config = dict(
    n_layer=15,
    d_model=768,
    n_head=12,
    n_kv_head=12,
    head_dim=64,
    d_mlp=3072,
    vocab_size=9550,
    activation='squared_relu',
    norm='rmsnorm',
    norm_place='pre',
    norm_eps=1e-06,
    positions='rope',
    rope_base=10000.0,
    rope_fraction=0.5,
    qk_norm=False,
    attn_scale=0.125,
    bias='none',
    tie_embeddings=False,
    parallel_block=False,
    init='uniform',
    init_std_qkv=0.0176,
    init_std_o=0.00321,
    init_std_up=0.0176,
    init_std_down=0.0016,
    init_mimetic=0.7,
    optimizer='muon_variant',
    lr=0.00129,
    lr_mult_up=0.84,
    lr_mult_down=2.0,
    beta1=0.93,
    lr_head=0.00342,
    warmup_steps=200,
    schedule='wsd',
    decay_fraction=0.887,
    decay_shape='linear',
    final_lr_fraction=0.0,
    batch_tokens=131072,
    seq_len=2048,
    doc_mask=True,
    z_loss=1e-05,
    train_tokens=908300000,
    steps=6930,
    dataset='wikipedia_en',
)
MLP neurons of a small language model. Each row is named by its layer, matrix (up: input weights) and neuron, and shows model dimensions 544-639. Each number is 128 + 24 x the weight over its row's rms, rounded and kept within 0 to 255. Numbers have three digits each.
After each neuron's rows, "fires in" lists the words (lower case) most often at its 100 highest values on Wikipedia text that the model never trained on. A number after a token or word is its count.

L12.up2863:148133156090061134070076130114118154172142072114124108127141127174144108146142124098140129081144126117114156167106082127104133122132146114120099140148109120149165135149071153089157112112152131166126108100083098154128151113152112088168169146127139133118159131115129108126129144147133104150
fires in: "at" 58, "with" 5, "as" 4, "of" 4

L12.up2179:165143108102109159150119095108118125130156109100157159159176139162161128135136140103181102127129132153164113103141141066154115107103178169091135117069139107117108143103135128121122145118154142160144116169112115132089093152089120109095122163137131138093083082088129121114145135136156124151
fires in: "al" 36, "then" 7, "vice" 7, "ibn" 4, "hapoel" 4, "el" 4

L12.up3058:108131102143116146143108076119130118124109119136105137125092109152137113127092136177146067132180090131184120127130137155130153122120110127128136175148147140134171121092158132114104158111128071131178105104092123140150185117123144123180144146129122131097100095120108106110132123143142134162
fires in: "of" 24, "to" 23, "in" 9, "as" 8

L12.up1242:145126130142156117130124131081148138087128122096149107138168159171132150112132151126144102134174137141130071141136120148114168144099104123148139115125123136097146132128129129103108113135095084094121146086144089140144184136173109099130137137155107101067138130130095157119131084145129139084
fires in: "the" 27, "s" 9, "is" 9, "their" 7, "with" 7

L12.up993:120134158086148123134101143104107111110131121101169102170178081120087090182132150145143108115121162144139091102140122148133102140109111125147083167124126097137137126150127114120152103143120105127126191134140146145123122165165145145151133116106099137140153124128139142112126128100095103124
fires in: "was" 33, "were" 10, "is" 5, "are" 4

L12.up1594:112141161123114147093138129141122118073104085184137114138139069108077131156125133127126123110140142148130161138158145153099119145089091106141128090135118158126163105089115161092150117121139126112100136119118136159132165095159159140106113132133116190110134123127120146087137088156131095180
fires in: "was" 26, "is" 15, "were" 10, "and" 5, "a" 5, "of" 4

L12.up3014:123115115113132160121146134099127147144138160127108120095097106103093131099076109101151103108107168144168127137158129121128106128107130115128125102164122098165138144108111167140101132089119163124176121151128160152120120083147092092108131124127191092142093118146141117127141181168133124113
fires in: "that" 28, "the" 22, "which" 8

L12.up1833:151129125158124128071130088154112135157123126139123133156122106121142164150128082145148092144148150136120098181125124106154109158132169113136092120090103120112150151126166068107129147074124116114093149128144134101121153107114140121120153142125121133148131129173150141142136128126149077138
fires in: "on" 41, "in" 25

L12.up2240:104117107158124101124111140103121124138156168141205150105108100134165154123135082125148166132121141118115140188120133109157178110127134104134141192112110148141167115120166105097094110126148121139100130148071145111110116147108098130120137141118124096093125156140070108121158149114111098115
fires in: "to" 24, "began" 12, "would" 12, "was" 6, "able" 5

L12.up2067:105133137083160140161089138117118121130108123128145143158117115108115129143119144089148119099172128129120111111101120122111119113218088081128108142149140111123112167113144065152128133100118146142083157115143130095110134096119128141153130153156144149157198094124140126096142145121125146116
fires in: "to" 69, "and" 7, "in" 6

L12.up1714:146153182096153100175122134166100132118151099132068146161107153144125129128126125132124113077100109133165186105141108166153157118158138146128117091156125179156142115174166141132136120119112141151120149120138136116156170086165150112101094153112141118090132127200142099145178146150101160140
fires in: "the" 14, "a" 12, "by" 11, "an" 7, "to" 5, "maya" 5

L12.up519:066128136127124136122149131139085137085133132109156105115132127124134146100115119114126122092155123141149113108120117112126082122115146114096140133149106111077145100142129122115171158140126134139106117087174139132115145137155100123178104092166138143138133135141138094108118111165120097084
fires in: "was" 27, "were" 15, "is" 12, "be" 7, "also" 6, "being" 5

L12.up565:155090118154077127114102123116134149113086086129107136146139142112140122116129151110168115135147150103123115139125102118127074087086164115081114102099179180161142123096108130122133124144134121111142140148097116109120131142137164152184128157142090159103148142149118156146195162114132058148
fires in: "the" 57, "his" 8, "their" 7, "s" 4

L12.up2014:148148100131125143109122140169137151130072169114116122147156141137141140127122141116114170135166114079099130123128113149134105121162168109156111117156147142152135128124149144121085159132139148144106162151136116117129100122157109086117145116128126172147128094104164120170107122119137078156
fires in: "in" 58, "the" 6

L12.up1569:134163092153144140128143117083120136125085165096128115173141101168123114143151127099122118106150167114157123117157156122123122172146161108069108135125109140131129147120136112134127156158117122114112120127119120100099101174146121137133084166119136128118136138115150107065083138115125137129
fires in: "in" 61, "such" 4

L12.up1421:135124144159134098148139137137132124102092128128089155120128106143149144141090209111145145116177126140094152107129117085097139137122125111117149104143127139116143151129128120141108156125158188133078127137139153126136158148136157068112103124117138125116136122110120114140135182137153115130
fires in: "in" 20, "a" 19, "under" 9, "of" 8, "an" 4, "as" 4

L12.up900:135133143104115116118125081114098157138155101119083119140116143137098109134156157141123129118129123072153157095115110152126121132141154111126098136092177131197160128156140105129083136126169102088118154098112142124172139154121130107138122161168091083132111138165127154132117092144128137146
fires in: "an" 91

L12.up320:146121138133169130146135118117181158152138058147095139138118127135115079124159110143119132138119157136105140139148112149146112098166175150161089134089113152153095127149146101117124090146101101134153134117115155114112133097105155120098148129113142118070115133133117080122129156122113114149
fires in: "s" 19, "his" 13, "her" 9, "later" 5, "been" 4, "was" 4

L12.up1954:115132126098121151138132114118143167133112096131162108154149130149070083120097158125159159119126133116148127128127150130131119084177091105065145134137121157133108111176116103148138114078122134145133135147125135110123167125148100112154104126121134068121127139144123139131147121172138113102
fires in: "the" 41, "to" 11

L12.up2623:138163149143135078131122081131081140106089122153113131107138122102132150108151082097108127132106156123139110155125093097130114084128150135179122118147109121125157180148105101105132141111110098110118104131098128153123126110135130110065127153116122092126095145125130170133120120111092113129
fires in: "a" 54, "aryan" 8

L12.up3070:116124132164114173125133153108141135135156136158169090138118123116108137155125107116149193109178099091116119151136124131151138117140116128124138167110138108141150114140124160100104126096132143148131139146128135090143132101117101151133160131107137143096156163131108123106114131126165139099
fires in: "to" 62, "clusters" 4

L12.up2156:118140171140146145136098134140136132117115138131129132156130094157139101133141141149125137115094145132196150132094097144111105142116149090091135135093162184150194128159113126115123140117151121105079123138132119135150156134127140119125126170098123103156141146123138144128129093135129141123
fires in: "he" 17, "the" 17, "she" 11, "is" 7

L12.up1871:162146137155162129124123123155115124144147120121098123089163102155141114156127125155089123131134142113125170167113116101135140136157139136161138135120118091137183121138150129121131142140163143171110121133155127127106163098135147148068112122102211177095126120096085113123095100137151129111
fires in: "the" 53

L12.up133:168151147156116095121158141147123179150116114164093131152132103116142117102135137171130178113176125131171116145072166115086134137111169099164081127075145128151152137147101125123158161108145095100147132149122134094153155140108154144165154147188139137146133159155113089143139146123124093152
fires in: "a" 28, "great" 7, "an" 7, "large" 4, "so" 4

L12.up2259:114145164181136141101106147095103097153147104148164130132137136121122143122109139165109140124133148129114168146114171126107147146105120110135117156145095122140124190107139163096104120113150102149105109168155142137146110125092126101117099148134109136083119119122124125106148097136135114147
fires in: "had" 25, "was" 22, "is" 17, "has" 16, "have" 11, "s" 6

L12.up3031:135136140124042142147120146153094126121123118092147130128136162151150146150132095142143196147170154141104126087135105138186118149088152115132128109147102158133131082133174159149146107150151196123159118097164136124138130108132129103119147091141131127139178141145124136090141127159100082104
fires in: "on" 17, "of" 14, "to" 8, "by" 7, "that" 6, "at" 4

L12.up1249:125095149135176134109123108163142131105143134168154120104109091154111131079075177134129151103119103146128171115132116109151110129143099128116145150126124154149131133137137138120125059110087131166117126137142133158165123137110113117132149168136117149139133136162129110127139107121137121134
fires in: "was" 67, "were" 11, "been" 4

L12.up725:175135123167102088137106157100142111143135075130112130120157122126096154130137114212121171139172153118130134078135119173125134122157152166127140152142133121158139147144144143143120142121134097144126135170078137116126078103099169131124124155170095114098122097095121135130134154152138123121
fires in: "has" 56, "have" 14, "are" 7, "is" 5, "had" 4

L12.up2917:177115163112142143115102131165108125177110113141128081134124116150113100137161152141128095130187127107099128158169137158140163122116070114125163129087144125152140152167132123090173179145114147122102178148156165148133120118151120155118079140111102160079120073149124162123147139110144146067
fires in: "is" 19, "more" 9, "was" 9, "be" 9, "are" 8, "as" 7

L12.up1347:145151148162125118097150099142106102121141127149167132124124132140073144147154124152134128105178165119116156141119094084121098099141132162098131110134134077085136143108135127095122122138109129129115141114147178152106136063124110126108127127165120153148150120132122095129121116051167077143
fires in: "a" 38, "and" 7, "more" 5

L12.up3054:170143161131183110134077124097092134132155098123157092098147100149100092150147103078128139131130095110124126131115150168107148104131107132132133126143125129141170150159104170074099164118133096075080115143113141128150125159127137122092116095090115158082107113136163112128143114109150132124
fires in: "a" 83

L12.up1991:105123142152114147120129135181138154149112079128134136129147193127131135145130095095123184106159123137116108121087134120127133114134158136094117085127120133121137111120100132112147133122141126131119137147132124112108166131158108192134111146101141109115132165079086118108105132114120117124
fires in: "at" 39, "by" 11

L12.up3029:156110126146145111135150121096097120136140148143093121150158093113148148117165111105157126148106173117139162136158108117105122148092143118126058128141137119132144117130138109125130114120129103128138134094119111134106137190123096120136109119175157111094120119120114102115140140152125140141
fires in: "the" 48, "s" 11, "his" 11, "its" 4

L12.up2282:122152143133083161101156121156162142158158138127117119124179119110128108153154165117073138112135120127113177138116144133096158168090150156117144128139114137136114128113121126148104176091161108101146091134141120155107165131148166095149069107124178091175153127115097089105144132129108133169
fires in: "it" 28, "which" 10, "he" 8, "they" 8, "company" 6

L12.up1190:123132125106197131114142119160122139143094142124130174115136069115101106093157164130117144106136113150113141121136136117121140101151100141127118172158107102108144169169103124145156136137090167112133158136075095140153121103112146182100097136128090138143125127089143124141124158167138100142
fires in: "the" 41, "was" 6, "or" 4, "were" 4

L12.up1874:195163100119130135135096099156165141177146080129155135098130117149133114156161112161151141128110105091133128157140131127120117114126124118075141151101164136130127112096145118113149141130163156081149099123140089124133125127139120076137142116101096147146120119085120101136163133124142097140
fires in: "in" 20, "during" 15, "to" 7, "since" 6, "from" 5

L12.up2396:166097167111142138097103121123116124120129139141141132126171111141129144137126137133136124110120118081157176129102138107131084138105113141096142179154111144127107087137133146189103120154141145108118139136148124130141143124085093122090124143102128118132148120093115118156153093142122120146
fires in: "has" 40, "had" 21, "have" 12, "having" 6

L12.up166:135087124096133131106148140132095132081112106137109077150135127100128142147128139166138116149104141092096126200160103118144106140150165109063098098154154106133088154127129135098097123119136107113086128136157118129144122121141149117121118182099106110120193156147100152151110116169130115146
fires in: "with" 20, "his" 15, "her" 10, "two" 9, "three" 5, "the" 4

L12.up1327:135109135120164156098150113113111149150172166160111172141117124139133141140144109123116175093187121117153106138164098143126176082114153092078135087104121128080090142153086145155140147146152153136132145158137130088134093132079137144146150114139140157096170130139117179169141145132177101135
fires in: "on" 77, "off" 5

L12.up1516:156124144116142131105147143161151108137112135172144122129143145114129102152169089131086098123130125055107164099120076102126140158191112145136116100141121135083114091142122132127120132101096147077128138114145094113132101113125120137118102105128158081139141143136107100117121139127125158084
fires in: "the" 40, "this" 6, "a" 5, "s" 4

L12.up1827:153140101133155153080123140137139159126162114097135128107152099124160122100125112140177127139122105131120183121131120102115131110096128115159119109108147128118171119149124134142090110151098127125135120137139142098117113088093148072147074141124124089129138104155126127107130151139132132133
fires in: "early" 15, "his" 15, "and" 13, "her" 9, "s" 6

L12.up1075:101174141119142136113132122095154158126136136130102127122153101133113101163125086098143118125122148117177084088148155121163157128106092119122115183138114149140121114161124158109122163130146158130176130124118143124135151126161135121075124104121125118134094154138150133091177138162112119110
fires in: "the" 38, "music" 6, "front" 6, "alexandre" 4

L12.up2379:138138112148037146152141113118112133100109100138145129148065130139131126158053131124151154082144150123102130122128135142088137174136165146096158101095121126143122154082134141134134151101152080138129101124130106131157150171132140100095141131111146119085133161093125110117130138084169165115
fires in: "in" 15, "to" 11, "of" 9, "for" 8, "from" 7, "due" 5

L12.up1497:125142145149142115130148145161107148142134137181123118120117127103129107125144102194129155116144145142152110112154131158107100136158179129105112133143163141143132121099086131125166132112118136118116128117129098099146138145147147151130102095136133141114144146089062120118105106121167129124
fires in: "is" 13, "as" 13, "example" 7, "are" 6, "was" 6, "including" 5

L12.up2596:130138079209138107197118126190133139122140119103140115143131125124162112123121080109110102080099136126079090130143151125124111134087165118144100127114105111106119137164141130096111166121133100090137120180146135112130102143110131143164113132097110149131120116143130147161130153157141146118
fires in: "is" 14, "and" 13, "a" 7, "served" 7, "on" 5, "was" 5

L12.up2051:135109102148194156100103089140133101157088119185174099135151096097136141133152098156135126141114145114140130130112136096120124191108123148152119104117119128143117125140128156127118132097118164116093104158140143133135113150072167153092170171115153128131143156070158146126152104136108086140
fires in: "the" 26, "in" 19, "into" 5

L12.up2471:131140150142154133111140120114108111142119144117129128135127153120150147104136112127137120130093140119156167148132054125146121111120145140100155111131122124081126109070118132134153107145096102143090120178083114121092087145168159132109095154123072129114168115140154137140114101152161116094
fires in: "the" 78

L12.up1373:128160166133097110129145134099128120163113106163094137093144131123118122093168131122115091110110149097148132128121124100127142138119095130085101143140138134134171138106114146112135114145104111128138144141135101110110176135120107123166109164106142101127136097122110123143129145105086100140
fires in: "s" 31, "his" 23, "a" 9, "the" 6, "year" 5, "her" 4

L12.up420:143129180121179098160098080139113164114125125120147090142141167130141114120119160105113078116169137110132114113109133141142142125146159117119133129090130140182168127122137089093139139155112104083133132141127130143104100143116124098156122133157130133122153143128127090157128114121095061092
fires in: "a" 86

L12.up2296:149131192109127137110170147135093136157109142158107157142156122120130112118137131159153104098114144108168138161152167102113123112086121122111119134096166163138136113149120139153114151119131100134128143142119114107170152134158182091162120133127138078137125122124142138108152136137166121129
fires in: "the" 35, "and" 8, "an" 7, "can" 5, "very" 4

L12.up946:114130092145092119126161125111146109095124161138153132113093106119105120149139108131131152091098140100126154134142147135124129152163173150060125108186166136119154140123126163188137102084138161131127084131141097125097166123136120088148123123118098133117158148129115110115150139102169106102
fires in: "the" 30, "to" 14, "since" 10, "his" 5, "until" 5, "from" 4

L12.up656:136149120114095131131122101166128157153145131100157128105123107127131117069140118161096140137133114108075161123125106150133137145124164102113112130099108099127123107134142093100157126113108120127090134151158068107105163138125108085099101169101166143137113120117163144086137148105147110159
fires in: "the" 21, "his" 10, "s" 9, "their" 7, "her" 4, "its" 4